MLP neurons of a small language model. Each row is named by its layer, matrix (up: input weights) and neuron, and shows model dimensions 272-335. Each number is 50 + 10 x the weight over its row's rms, rounded and kept within 0 to 99.
Before each neuron's rows, "fires on" lists the tokens most often at its 100 highest values on Wikipedia text that the model never trained on.

fires on: " can", " to", " tri", " R", "iro", "ri"
L7.up48:49 39 30 52 56 76 38 43 49 37 50 55 51 52 49 54 73 49 44 72 56 47 52 60 41 41 51 59 49 36 38 46 55 56 49 41 22 44 50 45 53 46 40 52 60 65 62 67 52 40 57 60 62 49 52 64 52 36 56 22 45 47 49 54

fires on: " r", "r", " and", "h"
L7.up375:45 47 39 53 45 42 46 54 56 62 49 44 44 38 39 50 51 53 34 57 56 54 48 54 31 38 51 54 56 54 68 53 58 23 59 58 55 41 39 44 59 42 38 43 48 50 50 58 58 60 52 48 35 59 50 44 48 58 53 44 46 45 50 63

fires on: " per", " min", " dec", ": ", "ax"
L2.up276:44 38 55 57 56 47 53 45 46 59 47 37 32 34 42 51 33 25 50 67 62 52 45 50 54 47 69 52 48 59 44 60 44 51 45 51 47 51 57 53 63 37 51 39 50 50 43 44 65 63 53 38 42 59 29 52 47 53 48 37 35 57 48 57

fires on: "ow", " en", "and", "m", "um", "urch"
L4.up1072:59 49 38 40 48 30 33 64 44 72 52 46 48 32 53 66 41 63 68 48 54 66 42 40 61 51 38 53 53 45 53 42 34 55 46 58 46 57 48 49 67 52 53 26 70 58 48 38 54 46 42 51 53 28 49 40 58 55 40 47 54 48 50 56

fires on: " Sh", " sh", " L", " s", " l", "-l"
L10.up383:36 56 48 44 28 29 60 48 44 39 55 43 46 55 50 59 55 78 51 75 50 46 56 50 38 72 34 60 48 33 39 76 56 42 47 40 48 56 48 56 55 27 43 56 53 72 52 48 65 71 54 32 41 41 49 57 52 50 54 56 67 55 44 61

fires on: "che", "og", "ens", " dist", "ast", "rang"
L2.up542:66 50 54 23 47 54 54 62 63 52 44 49 54 46 41 43 44 63 50 46 29 47 37 62 42 46 73 54 35 52 45 48 60 59 59 66 61 51 49 50 36 66 47 64 51 39 66 61 53 37 71 43 71 43 51 37 52 42 59 34 47 56 59 38

fires on: " l", " br", "| L", " Br", " L"
L9.up91:56 55 38 56 61 58 61 47 53 48 48 54 66 52 47 50 41 49 56 53 51 54 73 27 39 62 48 61 46 34 36 60 62 48 53 46 45 54 29 62 55 50 54 53 37 57 56 44 72 60 50 37 52 51 53 38 44 53 57 45 60 44 31 45

fires on: "\"", " same", " to the", "$", "'", "ference"
L4.up747:62 69 57 45 47 47 50 37 45 57 63 49 49 72 60 51 55 50 30 55 63 58 48 48 29 50 38 50 41 80 59 67 60 56 47 48 42 62 49 58 53 58 68 48 50 61 36 60 31 46 59 52 53 43 63 64 50 44 51 47 44 69 34 45

fires on: "h", "ind", "m", "am", "M", "y"
L2.up42:59 66 46 43 51 57 58 51 44 35 39 49 40 52 51 46 49 72 65 53 41 72 56 37 43 63 48 64 46 35 54 28 50 53 69 51 72 59 64 42 51 62 55 57 62 66 59 52 47 49 44 47 58 52 65 45 60 39 38 43 67 57 63 48

fires on: "st", " St", " sh", "qu", "h", "est"
L7.up825:52 37 42 45 55 43 41 47 34 36 61 51 49 45 36 37 46 52 42 47 55 52 40 63 60 38 45 52 45 41 41 64 46 49 52 46 51 45 42 43 32 55 51 65 51 55 52 47 52 72 40 42 47 44 52 53 51 58 56 46 46 48 68 68

fires on: "a", "B", "1", "3", "St"
L4.up740:53 49 57 27 40 56 55 52 51 61 45 56 73 61 58 54 50 82 52 47 58 50 55 59 34 51 63 49 67 49 54 42 46 50 45 51 37 61 39 46 38 61 51 58 58 32 35 40 46 39 68 47 41 40 57 55 61 54 41 58 71 65 57 60

fires on: " film", "ie", " direct", " series", "ominated", "edy"
L2.up1039:38 40 52 54 68 58 52 65 47 42 44 48 46 47 46 64 44 54 52 48 40 48 49 26 66 48 64 55 42 59 63 39 32 39 46 51 34 39 61 51 70 43 52 37 61 46 46 44 58 62 66 43 48 42 66 53 44 57 36 47 52 58 47 53

fires on: " th", " en", " ent", " h", " b", " un"
L10.up493:53 60 45 52 46 51 33 52 36 33 32 42 55 41 35 55 56 52 46 50 39 43 45 52 60 50 51 37 47 45 42 64 68 63 63 44 48 61 50 52 58 46 50 11 61 35 40 55 70 58 63 55 41 57 38 60 61 52 36 69 56 51 64 43

fires on: " U.", "\n\n", " Port", " Mill", " Sport"
L2.up949:43 46 43 42 58 62 48 56 33 37 40 56 48 49 44 55 68 33 44 43 35 50 57 55 42 48 44 52 42 61 60 54 45 61 49 47 35 27 54 49 52 70 48 61 45 50 42 46 58 60 53 49 52 37 47 54 57 49 68 69 49 53 59 43

fires on: "on", "s", "y", "overs", "es", "ings"
L5.up1035:48 39 44 52 33 66 33 48 60 54 25 60 39 50 56 58 40 50 46 45 59 43 49 58 38 62 50 59 44 43 61 55 52 43 41 53 74 51 30 63 56 45 53 59 45 42 28 52 57 54 58 68 63 52 49 62 42 49 61 66 53 66 54 50

fires on: " the", "w", ":", "an"
L2.up1091:33 58 50 62 43 55 42 44 45 46 35 49 48 55 44 43 45 45 65 46 50 69 58 49 43 28 54 51 62 28 53 43 46 57 41 47 41 68 54 46 66 39 61 47 54 52 40 53 45 45 30 62 49 65 50 66 56 54 53 55 49 52 66 66

fires on: " S", "os", "op", " s", "ic", " University of"
L4.up285:50 54 54 55 47 50 51 68 60 57 44 41 56 50 42 61 39 45 38 48 47 46 43 31 36 59 32 46 38 56 42 54 53 67 32 47 47 55 51 65 52 32 55 41 43 47 38 57 44 47 54 65 37 45 53 40 59 38 35 62 34 61 46 49

fires on: " of", "ous", "ast", "ity", "arter", "026"
L2.up159:70 39 47 50 49 50 45 53 59 50 40 55 69 52 69 37 58 45 50 50 46 53 57 55 42 45 37 58 43 41 55 47 44 57 38 37 47 62 59 61 54 55 49 62 52 40 48 59 50 46 67 45 47 36 54 32 39 38 65 49 42 48 71 50

fires on: "\",", "i", ", a", " as a", "),"
L9.up1005:44 47 49 36 16 69 36 65 37 45 47 44 52 56 53 42 55 36 61 44 46 64 53 56 56 56 52 57 59 64 56 48 63 49 34 57 60 57 33 48 58 64 62 55 73 49 33 55 46 50 56 40 53 49 47 35 44 41 48 59 28 57 62 57

fires on: " most", " all", " not", " contin", " g", "ost"
L10.up846:41 49 62 68 66 68 46 44 54 57 65 48 65 43 28 51 36 47 46 54 47 57 53 43 55 51 63 45 54 34 58 48 47 50 49 54 50 48 48 43 30 42 62 50 42 66 48 39 70 43 61 50 59 47 57 44 54 53 55 59 61 47 50 60

fires on: " r", "up", "p", " was", "ages"
L2.up501:52 50 60 54 51 51 54 60 50 62 43 39 61 40 50 77 52 53 29 41 62 36 50 67 51 57 51 42 53 62 65 53 54 49 58 67 42 59 40 53 67 46 46 51 65 44 67 54 42 48 45 41 53 56 58 26 53 59 66 53 50 46 52 45

fires on: "it", "est", "ost", "at", "n", "r"
L4.up658:59 63 42 40 45 53 63 37 38 65 57 67 61 52 58 51 63 51 73 66 49 74 41 51 40 71 38 55 36 62 54 45 46 63 45 36 27 31 61 48 49 62 56 59 32 45 45 70 42 32 59 43 51 49 44 50 45 65 70 41 45 47 52 46

fires on: "7", "4", "8", "2", "3", "1"
L2.up361:45 37 56 48 56 45 36 57 33 35 41 60 66 46 70 52 66 29 52 47 52 72 66 52 58 47 50 56 53 56 47 44 46 57 48 42 41 50 56 62 42 66 37 53 56 37 36 50 50 25 68 70 60 47 53 65 23 50 56 46 41 45 47 45

fires on: "ut", "ph", "ug", " At", "x", "id"
L5.up1024:42 45 61 38 47 36 42 51 50 63 38 76 36 59 43 36 51 55 43 47 56 48 33 30 64 43 46 51 40 48 62 37 64 31 39 62 45 44 53 56 48 49 59 70 39 55 50 44 48 61 29 37 50 51 51 49 46 57 59 65 54 50 47 47

fires on: "et", "ort", "it", "ra", "bour", "ak"
L5.up951:40 65 64 58 50 57 44 41 49 52 68 45 57 44 33 59 71 42 52 62 48 64 55 38 48 53 37 50 53 37 51 35 53 55 42 48 42 57 62 36 46 38 35 34 44 47 53 55 48 37 49 66 53 44 23 42 71 65 59 47 42 72 39 54

fires on: ",", "g", " pl", "qu", "ri", "b"
L5.up400:31 55 52 34 37 53 64 43 55 65 27 39 47 68 50 46 51 52 34 51 40 33 53 54 37 43 50 50 82 32 48 43 48 61 56 63 43 63 60 50 27 44 64 55 59 54 57 59 69 56 44 25 41 47 61 41 33 48 40 72 41 63 29 54

fires on: "it", " H", "at", "in", "ul", "ti"
L5.up187:56 46 48 29 53 51 59 56 33 59 42 46 70 48 54 59 44 47 55 49 39 61 40 39 53 48 53 56 51 55 35 73 69 64 58 57 45 45 56 48 49 61 47 53 47 37 36 39 38 48 34 22 45 67 49 53 47 72 58 37 48 62 56 51

fires on: " |", ":", "f", " | N", "r"
L2.up1043:50 54 57 27 59 48 41 59 64 66 54 53 56 47 50 45 46 50 57 62 55 60 41 63 45 47 50 64 65 45 43 67 54 54 53 61 68 54 34 42 43 37 58 62 58 54 56 50 58 36 41 55 58 31 38 57 30 56 34 49 59 64 42 66

fires on: "\"", "'", "h", "ort", "ld", "ct"
L5.up555:47 65 36 46 56 51 49 58 49 59 44 62 51 55 33 57 59 57 39 38 62 57 48 53 32 31 44 65 43 51 56 56 47 62 57 67 69 72 45 36 40 50 54 64 48 40 54 47 58 53 41 49 60 53 60 36 51 50 46 46 58 56 71 48

fires on: " more", " bre", "ly", " than", " Is", " me"
L2.up703:39 57 57 41 57 48 44 50 55 44 38 40 48 49 29 52 44 39 62 57 39 43 54 58 69 71 49 52 60 58 56 59 37 43 63 40 57 52 63 59 57 56 53 47 38 36 66 62 61 63 62 36 55 51 66 52 44 41 46 49 41 50 53 65

fires on: " cl", "l", " Be", " Cl", " Gl"
L7.up585:52 57 24 46 40 65 64 49 51 46 35 55 36 44 38 39 52 65 47 43 39 40 41 53 29 57 49 48 47 49 41 40 36 64 68 49 51 49 40 63 57 48 60 58 50 53 51 32 49 51 69 38 59 63 50 42 54 51 38 56 42 51 44 59

fires on: "a", "H", "A", "B", "Y"
L7.up445:59 42 66 56 38 47 43 42 66 52 49 48 67 48 54 28 39 50 63 49 56 41 54 45 48 16 71 46 53 43 53 65 57 51 35 64 47 43 63 47 42 83 61 48 49 51 33 44 47 49 53 32 39 63 69 50 68 60 65 62 61 58 57 71

fires on: "ing", "es", "it", "s", "2", "ating"
L4.up154:50 53 70 48 34 48 49 54 33 40 54 50 48 32 71 44 41 44 47 48 43 29 46 52 44 43 54 41 47 67 47 45 35 55 52 63 57 54 48 60 38 48 58 51 38 64 26 45 51 39 59 64 57 40 48 56 64 45 51 49 67 64 48 56

fires on: "op", "os", "ik", "ak", "it"
L2.up33:51 42 50 50 34 45 44 47 37 39 55 58 48 55 67 40 52 53 39 34 35 36 51 53 51 52 56 69 42 60 51 50 64 53 41 41 44 53 51 48 52 26 32 60 33 52 51 65 78 48 51 70 64 47 65 34 54 58 56 51 51 41 48 56

fires on: ",", " F", " P", "- F", " | F"
L10.up539:52 38 49 77 55 43 44 60 37 42 35 47 51 44 63 48 51 48 68 45 43 43 30 44 53 50 47 63 59 41 56 54 56 46 51 53 40 62 46 51 50 53 55 43 58 49 57 44 37 49 57 66 48 42 50 69 43 70 51 56 50 59 41 54

fires on: ",", " |", "i"
L7.up765:46 46 77 56 35 55 44 41 38 36 47 51 63 65 48 25 48 57 71 67 48 47 48 66 42 44 43 49 63 53 47 57 67 58 56 63 61 62 38 44 57 44 51 43 73 63 58 57 50 44 46 54 44 50 56 56 34 38 43 53 44 53 46 39

fires on: "al", " two", " one", "man", " North", " mult"
L2.up1128:67 45 45 45 57 51 54 46 50 60 56 61 41 49 58 44 56 48 54 40 59 59 62 45 37 38 78 50 44 41 37 29 37 60 55 59 45 59 55 47 46 49 52 49 58 52 36 41 34 48 64 41 56 55 53 64 49 47 51 49 62 56 50 36

fires on: " Dr", "c", " Min", " Gen", " M.", "m"
L2.up869:50 44 50 42 46 45 49 52 56 65 49 44 29 54 54 66 47 44 47 67 50 49 55 47 73 38 57 35 60 52 60 53 33 23 47 56 50 55 61 52 51 49 39 44 64 54 51 58 36 43 56 44 53 53 60 41 61 52 60 46 52 52 45 54